{"n_layer": 15, "head_dim": 128, "d_mlp": 1344, "vocab_size": 16384, "activation": "geglu", "bias": "none", "init": "normal", "init_std_o": 0.0, "init_std_up": 0.0189, "lr": 0.00102, "lr_mult_qkv": 0.5, "warmup_steps": 377, "seq_len": 2048, "train_tokens": 614300000}
MLP neurons of a small language model. Each row is named by its layer, matrix (gate and up: input weights) and neuron, and shows model dimensions 218-313. Each number is 500 + 50 x the weight over its row's rms, rounded and kept within 0 to 999. Numbers have three digits each. A neuron's up and down rows have the sign that makes its largest values positive.
A block is one neuron, or neurons of one layer that tend to fire together. After each block is what it responds to, as a language model described it from the Wikipedia text at the highest values.

L8.gate103:499453436525516489440421479499544442437443424418522495574510489531464490583522582519511519519524446471466457561489503519439650472504463485449497530458461513449505507504566563458459546572477519453528491575455433405557441502543428495500528559408549484551553471431449521492517434522553487481
L8.up103:440479550546514562535585516638569563590577470499565498501503489501479418551489450512454567496502479477521624531561548528523637554446517455526525468517434609481547461473529506544394505522501553528508455551539464499440459462410541510603496491563481518567547411569501448464511517505565530536
L8.gate225:536513439541556559406481543492559468474504455432592425446484464463466422487473521615458488464484520546410437540554539521476559464496427592460504506541494523531458495497519567516558549508447469471478437599554475441446440509498492451511489516482495550523482512444475421551451437449413438572
L8.up225:577531491507428460555503534587487462541445545495468589535537523493539426537562568478419439527503387484455611443527547507401548533511549477626475533556467522485591453402458481384403472431515531523556465433472517623549514472489470449599418479514461490477544531534503421503526506456498438510
L8.gate695:500530479460463566531461588523470560510463580466409486514517564395540558540663460533493522566520490495542490512528475446419560468574471503538554530507441606435536427492614549521388557615566531483489471463376594555538510360490532502546567536473530539489530429475507465512438435482524547585
L8.up695:490544522475536381496453548568492550485507552455476479591527480433451553659522613489478479555511412528427521563496603469534508445474544445542512589384491598558527449549558517522429530501444463451578546456614439485408548446538421468484530488571475562560498487517579478530437507600444586550
L8.gate834:478576474551472431443530437462505569442499476513419622571394624453490471495507502525430534556527469524475586520438544531441499506583491473434604508479567510465527520504524558452472594546452529514584504494433513564504437492557534496421467529494513444553551501514493443521507509545504561549
L8.up834:436435502497490452476540554516532475505509525404481480502537579520550478475403495520506525461597527491467523537449443422480495453488479491397541502556516558490491476529559501585485516474473497477425466503581512489396524440532427440444604497549477518443433540554484529473467520466519435544
L8.gate961:527489567550527478549482497467467513460522539456543615559487534465532492457463475566524495462483382414426497500438514464514540523522525446455450494479517526443488441457557549500394559512466433496597439561504488558530524449509581505444516513471535472446508462457483490538511524435488516558
L8.up961:543527474590445535483484474504503598488499526545495513549490594592587525484485538545572482506534470523464530510378487518471535546558584496416470457563567628435563453414502504420438537496495516566557454489465503621520496406536518554440601477508525542504471501525487499494547556510524468567
L8.gate1081:523533446485532371468512560541575459440445446462534544522431468487497521535475557490350529563468424452532488437486480458443528412494434530531461408420555569464465566515521562496347670547563483509483410560480460498428457483442473586575519465530483538556474489462405593469446509519459533551
L8.up1081:504533451564472355507487560566494505510465455462470531506468554518542496533472570608389504546485428510502522543475511473463564462609495509611490497530556551488532434501548488541483557514570505442430446548424494508538485613490521495541493525465519492512437502487417442377476536468435543574
L8.gate1196:517494547514418497508517478508532547447439523446579439607435493499487484587515455454496486487462454567507499550492495440541537511504555549416492517463460439609498454685542567516422451529452472448518482470568564612545346491440501495573562533582506532447427471521474520587482418437432395592
L8.up1196:510527506468488459502542509514557484492538462541434534512501494529519477508535530501500484425605482511536499476610545481591535432519558402416484556443460490434385452474557485493456387499564480499454596513461519385510465463423555562475520455456499512510516588512514529573569485459505475551
L8.gate1310:510483435523524493469452546571510564478527462403458504530597580517456479516439447449379433514538522477494478578514527532446550518535456456486479474500448564479445397509554493513539511498457551413484470578572452448406538427536442499514544525620502506571490433400480427545498475533390576523
L8.up1310:570519478464497467506549398518615425481577486430595538456558567473528593530608574482483558454545479522471531533488580481503437542488513470525464508448497536523507433410512521477494630489427506508571460470539585580527536435546531563554453550490441485513478511447501550463537511609454590528
Description: Verb completions after infinitives or modals

L10.gate51:473449510551565492488494501473492481488506563497543484556543540480519508390493508464480489503538483497373483526476525494529585504555477495630381534469494497499466426488472490508385486485497446462537539464485441563537530440508472468577480505499511594506560446511474500530482512548437473479
L10.up51:492577531590510491510514513470403546539446588521491615600542554558538520537499534469488497520468470516593490526474477508445549544469450450522450451475466635513508520503464499458607539494501575461497424456552464545556495509501446414551479472457545508581531519467531448518446536536470447474
L10.gate200:485526592492517436541510527499528498461572526471544464442581523540573568517470449520532480479542515510548495518513490500586546453535448559524512462545508628486471406484576577502530425438538452542477482543482443534538498460534454376538589512516527570520471470509435543456508440615385485483
L10.up200:563432464500523462509492504612546484538555571521483494582519513485523407525448440451451505434522416454494638513421423506573477491519455488518516469488566604508502481426623487467452538517526634546483440450582436473477493385600529411459559481522534488491383313492487460501461459378506568548
L10.gate274:378443547489548498515569524592532478477532507545485463524527541468533435475542511474520482516500450513485561492470458541494483470463462537490465492532510564496444471493444486488431447437518550531532471475441480467539481403517526414550463481505415639372483426499463548520533549545479377434
L10.up274:525531495460464467527552504498505526508511578452498504472509590495554526523490544461545497389472461577527489546433476558551465482442446425496461497493593538520435451448470485492459577542513566508487546492409452505583369505465495453400500549464492529538469537528447406483455449563548428462
L10.gate384:392548551482501634546496473510439492544540486485445601565386488542479520572524532518558413411455460569507515545482433474434511590527325599476434549551481538480499493612490577462455546512543524465504424451481464523585454532442584551552541523469524460486493491499478546569496476429421527570
L10.up384:461537596539440484593534586459529465578571589427385501568543477591513479604551467511523485483486433503497480487456457522439500493481458520572374487497426470601461536541519496589490529493550487452502547519489478540600445408529490511468582531567549546497472477557429505568566522493525529519
L10.gate531:482541580517454484585494580548462506564545562617477547500457501571563507567479455506476398556501530499497491522391505524499505495552431577537457540496538505424468488526535541576463544494499500472511552468519446599465537478437477436570571454517525472548601400588509422477488534498430519506
L10.up531:433526514489449522501525475536507408532552432678493528473478456542507460544541531520522510543539549416466543493478421456521462538541480592528528453604450588428502454511549506459465533498461423500474459402565426526491514444501521437491493449529491517516533394518506451523499517481550530456
L10.gate604:415593484486501469520465457441436490427460544499371596474499488513450432498520473516557459493504502554449434581503582505529466446507469439446488563503501609516476469434510431611495544506486528513549549455525529460485457432516468441518461596498606522528483439465489439543464435624519511502
L10.up604:477563495533549591545574468545444553496413487489496496525543513520477484509536491479525482501555511566471601522500502546486449513527396526468454403529482511479421433541509577536550464402508521512451359530491441455481497469490543464526549495472594515427525515488546412479503419483467529500
L10.gate710:503440426499493437509532504470565507572496600494491474494494564464554496446501487504510478489572397503467510540457409493508478582512484442491450529477549540578433542521563609480380474519470531434559602464467462485578424446455577594536505514525478579468523441512446564570522530543471442528
L10.up710:465482509546507553558557556394400549586609608379556492493450528496453539551492415449541452445461522528508432479473493487509484492548472504445455481507480544585522559563513534488494427449507513509508499452531525463502546447498479495493467461514434563425487587504559482508517461559508499473
L10.gate969:515441494585471519475487592446526463548584490424482446483511576469524502537496427459500524430539486439507502462469436433551414544449490540573510503471540576499540510494522554477502530544431420528589427562474534527548404493490559502461563515565524502592411454517564501556413516575589544500
L10.up969:510545541472493414446452514459599468477490454486421498515582494468552535545443467476439502510412400590454454527445494527449450460498488487598501484642397577499499487424514476421530473595505420454444498467581456534428564497393515463532544480536438488474498457414442463428460628537561466488
Description: Passive participle after be

L6.gate1189:435548553477514499585514456494459557553592500497519467611393509492575429507481516449466488510467423472471480565415474431473479458485525609505436523403422498407492468483628501558513504475438467427575574550478503523533453609516458640459470554527469475524508500520464430546493481463498504521
L6.up1189:533481455508483513472558462471373512550535555544502467510463517555468416458539517495497555509502502488594525517504570573624521494554450483472552548521436524517501486421520514587510540464420513468658472504543536598503529496577540578461511543447384486512570399543418403448559525530494494534
Description: Table pipes and word-starts

L10.gate85:449508512466489492571513489528400531553509575472486485597455514565551415505448570504534489512532422529434532609527492474413481423520388471661479556471495517586453554568549560529563535466487521497557472507472574534585517488472486507502465556513471422542475513464543449510436472551469555501
L10.up85:484429531472488530557497423514468446511485549416503515504532507508525485601490552580525541499608429493532478564589405565453524428495431531595508533584590469529442515494530455574592421362538563472502414526475502477470532459440447475543374543485514416560396502482517509479530526531508535455
L10.gate234:559515462517499450424540516531547527506501497483494517416503457453513452470513412447511447482537380525477480507420562518467410430519446468473403504417630620511518504452484520616477476379619509509640455480475573538493374473446559499541535525468535527483495418451454470497496548602466588589
L10.up234:522441536580472467548533489544469537547574474425526498495488492439442556596515569423503523497550493511486457494429427463467464442428417560524399516519613445394506452477515568480509539476512512545525455507518464541467443478497479516512456493409529500553514677456467531533523477519440542511
L10.gate305:538546562451453562518527538532569506462464577412463531516550546484497440533558491549455450522512494577477510529442497497527492482525551447539502609512459516456441453447477496536424488496500585483538538534474538469421494399488526464537501560504520591463455460433443488563496518465433478461
L10.up305:595493486590436477592485510462595522496414392466516496454473408482499490555555518478496475586509547515564494490475450548536531474463439493505462441491463519490468487547546524405487521527403446496393513470511446567491493453507466547423574510419492520548464597493552472443514539562487468546
L10.gate442:501554529441486520585505516498511475474520455533507502486544498526459555496539519508532486543520480580619388469424486504501458547503524466542512540470506416630591464489468504430521511430456565402495438449603491562461511413520533468561519559563477499518483459453472463524439551577530542489
L10.up442:547509500499441478584495472522561581467514481578496487447416556473571557548601469552494494514508653524527425538514513432480498500588503557565534509514521584427571583516447576455442506528453511432499529502499505636376422535466456531464442487528468519482582525499577594502493470507545490633
L10.gate697:505503458414482599590455470589521495558532526496438514524538435445605602399554490571461450566510479528423482492509560572466448523428493597460540635402451520572519505430537526532441402445533542481506537554505436589488473541470520471483494519435497517484567522566555511477526492427388498603
L10.up697:506441461495429479609448465515453484564464493533517528454499373495497475472588668404497506606432513503534555512452575471450464507470525568452488489561512442494460543455466461408572549520505473472387476485469536533447488541447506516516526509536480583524446561510597540517430398490450517496
L10.gate768:518424414465539447512565602520497496490505501498621461592511463377470512511515565500476522465451394532516538486467459504494528467473564532541447460496488542524465486464529473518381500450557489461523502521523467442506458489509488539600445538470510540516537517430497474478426419561398492536
L10.up768:483447546475509421598550506489561521437598459489564540511445508472535468494445526558596533448495457503422543434554420546488499496500547481543496498438483437514531468521445494473427548387503458520479527526527535476466395381528510538540495476476508383514369471486435553544420535653484440521
L10.gate1167:522501396491487547512486491448494505591550532515539510577350513495563494421505494452486422528586446423454425471598462526505458541517439448516458517476406592618498511496542534529477583488532435436487479395478476579553470502477528453471490540489521493508476523454427437461482387587486563518
L10.up1167:459479525448586520553513621479470466498517523415506441508513472589507542599602554431448430531539522550440615491449490529444544425458411514465520478571418614542507586428518491438439513466465463484454506552415544508524331487517440486469435515592510560433424525454566546523495412584488421523
L10.gate1182:520477631450473467462480414633487499492606634386511455511521580453478425566576617512519526487495491547449465510445541563425471524503451417561561535465492505539527521483607517516463481430501562463551442428526498536479442491437504463471481462514469657598481471479532563499485481457488604564
L10.up1182:526496460429427558568481563490445492456463622569499531455463488578540488612552541493434509482506524569521524527513465608470425494545462527528516500510488534634508461470487545486524596464496423581583400509517483566542456414479547489418579479539592472556543512487544486489468478578427592506
Description: Verb-phrase slot before particle

L8.gate111:469495505489488581554447480439486583485528554468506524511549543431533498364578531491444464484528495538434423494400483530541454553578526498417503467366467553516456478477512508455430475495539458528548519467524430547461302421590427579376379486503443467485587458511444529416452473493414421516
L8.up111:523516567520550493591559497532486433389457436453533433550509514536463474471441491536514421496587577606453509458556436468470460427529473556486574497467531432448448522504458522573432521538471440490470459447581451584425509487571453607539512515546520541496593474519519496443464526576479469509
L8.gate157:525538532516533514556476575494398591548465552468463516560472553507453541513555474442451483479560486492444538446462463491444530483472429471511375520469474539485544554462593607539499600520433544505569512471511564521497566490533546510543553498459588543488568509451474465599437430516474467564
L8.up157:521462484449450437508486582512451482515409505451458427545485508498445451640565540432411421458493459504465543496494521428544472459500488404489445514492424455509520460424478496520518588566549496498545520553438595604497468456477524516458506461483538486489506579514459473597514566569458495535
L8.gate238:547454479518481458550530522496515596578613523522422447472587472550575565558574432466565415456535370457521468460438478511505409475524440479510492511526537586465441493567455546639529524433533532503526546535469485361470471432555555452596468430497532500504610506465435436516511461516497456480
L8.up238:578489494507475522551520528457429499523470538613558544423504558445387484467476481586460495417526480460521428541500436417526479501632449480512466520573601448481547417519565447472539512523573571461519556498523445515392451511510462501450456479399466465495510472462542480500503491419509555459
L8.gate280:536469509464592519460434495466460574533485470515477485482594513491508423496510516634572509558493462420445508609535563476471553387525504480519519536586478588503539445506571516596518465410466467452511416511547510464364494416471501520443451504504473501422434473490491517565535487413544622436
L8.up280:495480526549525537487633466482470575508519512529456489560381582525549572423451506510604562528596477568623552477467410477420514591589461567539462458486569461500442452487519481565486433452612541467558551545492487644514418501468547596469498561557473418529561474456478395524530593456450528545
L8.gate391:543551535469434484556530510432489458478480545443427550588346532529570413625463479516488539495583425569500545561542449522404463460463480537463461563366511546532535523521576541540448534492513482451524565537441566472551502462459548474563469528460519530489488516454360454418443449546486489584
L8.up391:532480582558528516528475486496428525430529477456511489483450468511549488470621485450563497438543521537447441513473491473540465503495410483507449564434502489549493470476455511472533504501506505490548571475467497433372450467410482433584521521529508493456513518359542494514499376605446512452
L8.gate854:453417535484511459444561479529478597528547562464477534426463456528436432558532605554507475490570493544516542529520470470501504412473470485422575519438604482438527493526615550590491540544560539468481514441456546433520487473423588449472658493453553535480533528575488409531492444495526605495
L8.up854:587499493488452475471483583505442556497452484438417517525420503531491497604464475402478491524576513548427486539468581450588453478474580403575459538478539564519485443485501451523368482526500390523585529443495513503450542478494518516495499517509470529587541477555474507431425483518477516600
L8.gate907:595582456433465565563473567520485585517542562331512407558446529493463459507450553457465508484467509604345502511547462447515469511556523438468579490459448526565479483447592535537527475489484503476496475483534581483502407467461464543492482478552489461482494510532404496534454530531487552495
L8.up907:454496477379431511572478505485459518579523456409567440539511461483496549522504529465623556521477536519472542482467496484498482438536494484489574509490512542580434463418558474526412499456445446526422482491585538515465537455469538552528538493585525547434561417539495489482476587550518451504
L8.gate1075:536520380510467550484570563404542529521502511385508571546466514495459445446492531426463508518570513546386499500503436455373413407460464528477555466537531536475483410443548528525492488411595453457559513469417474497477474480423528501573439520484512481464540490463467495488463540581468519494
L8.up1075:549402507551438587547509609418491513550485520514505524494420493566463506534481451530488441488515464582482539478511431441472479509463525582508407560461479480549511460553575520482502450440622524444536506515502495398523471476474516565512586464449550382467513609422544483528485464469468441484
Description: Passive past participles

L6.gate310:528462489475537428478464601533539517433534423489501548491482501419466480425499559517528556548431532553498537607500474471440551364490409460512482481505529476444493423504529496492461570495527409519428469449398526537461492399521583506499446494522504427449459450483512477434532446512474540578
L6.up310:461450500516596402479439585539524505455487468495572606489427408491463504474443504463561609577455551503460514525538528416441531430475450477478493473578526489462484463485436491548492542494549504521504559503511547587416412489541557481437415453573531558440572450526489544457504447438516484584
Description: Past-tense and participle verbs

L10.gate5:489509581546467485461546519522475528541478461523542505525527499447479551453500455472493418475378511468555426553372510509523512437497450449567464476536555521550490357481532514471486499554475460445578509543428393553470389468500567512458493549474604384595460586408458509516391565445416458528
L10.up5:421464523540505588484502485506554527494497489572472541450665370472462517459494460562604537547528506433499436451403483557434442403437527467443473508462465583530506507485557495515444535558414493534529517525522478505501456428542582491513460499364456461521472564570530532354423421489467402466
L10.gate174:508602520468489522534534558484453508460476493421450558552515500464537487379457497580450540562550502576514425476465472515485517474489549437583475474480438521380474440557468563519454531579485479474619460587468498506443494582517506468453503524483508508545510451459507438516375454445496477540
L10.up174:520512538482475533494513469492499485494403459493482508517514450526448516437497439528567521591517468490594416430550520502522469524550554522471461453498521466435528499605533487448491544538446529512573439443521597480460548462575501503509561503528474507470432458433544473507472510448495408519
L10.gate206:500486493472569479499505504586501406524512506594512519568483441500520553441647548476457537563511521504551534422530487570374417498580581634616381484416487488417519470523442454445525558495540648516541498558467523443491487497472439614548484544425481647512478447560513477539474419497525543472
L10.up206:508532527447609508492522528538533528508448562455523559526523512447445517565606548524452522496550542520497465477448519414502430405518518437453490510485445454518523542485530438533471517593492544515407526399423421559457560554444504583519441503487540472469585471419476549428490392515535540599
L10.gate539:550512451557591440541478440532415492506413518465510439556449584503530471578518558451472454522527486503506532514434450446496480497501484483446469592491509510445558490514492495441443493490531529475428474532457525441516418506493489490527609580425578486528448438449362501383404490493522487444
L10.up539:470355475372457558479459573531558430470588547488538514468561483527519528520515502557411560431548588487488434448576455502434494519583542508521509524458561490516448472524672497478542505493609516521522512477489484488517525424457487545488462445546461524510552474439534555515559582542570524553
L10.gate717:572462381498431612478510470508517488536440549582559531492558439441411550486482611608523495536489472467497502547447525501593507404405539517547476513542562481483513532518515501414550482557519535562452460473433496559540506503456513558506453524443515573462561372497567484449506511500430577518
L10.up717:449453400499611554497523509511468516487457511553535565616502489437470563565495518544547491477497460477530529500427602518525449451412486571502584495560474445423480492537493476428507572563455499469444555537437503609485498434475497532549471530444509592380474506535537480540563480490523485466
L10.gate755:532508541425531547580431470487500558473443401501471508530494423451439479546478551412482537456544570628492503548475552482437455543484482627548477496457526484526474359506540534464468507490524543545481583513411506475546470485481507469476492564382554486590483584375425477462447454448487461547
L10.up755:499590549470513552552443515492520512444535426507527536584387450483481487545565521458447573447465502545519436533518446444467574476394462523568531466515480471552421485421607475493526436503544573555523492492514476504445490416453489534377351545477553523550519505489433464489533473494488446507
L10.gate1094:485590472412487562584416529424569505450482559427461546474474452550581490474464552534530509513491469532556396505427465532534517563565458478508580505469529460506430461447526433520416520529573426517487519553507570512499563483458571533501433516416566489570421484527531545431451541560499428557
L10.up1094:496501557529444621582463459688506495469552467544457609523525438477489535521521579392531494457558438498517528463540565560457477461461506414615442481474522586423534389400507496498483526475457572599514434540482533457526500488461442517614501445490465478487455528460516515496382497536440466559
L10.gate1328:586492440541458508532456506550506586458384518531509477529432518472487483574537458478473522522495543504505500519493450489408475507502517442521553554465530518451574542517502469462469478571594642490454524503491530493465574517412563477528567613406512556501414498484513467467408464567454503581
L10.up1328:483421595432471525559529590450516509488428521477505519466496497516510545459481557357528504498459581513518495485477550532435560476456496546506540591593334461454418510452537460524491447471499578533428491468532504490472465472413572606491452560523543495533492604527587545505529538623548509462
Description: Table header cell separators

L6.gate1156:580456522430545481471517509484455490547593510478429524510522537481464550490514528425455463507508518521422534519573523500453568560498527518516498439479500546506520446454560516417396560580516429568530495507429519455542501446534391532428599479548560534502424506475542550365451491450445535517
L6.up1156:556493421397518449457458540524482485496440457496512387479452410455443544538569485516508517479544500544512474502496492487447595520612542454479608503477490472461451475498490585467510569502562416435514476503429472525462449504629491502508487566482527519509506539442444560509505499491507494563
Description: Acquisition and action verbs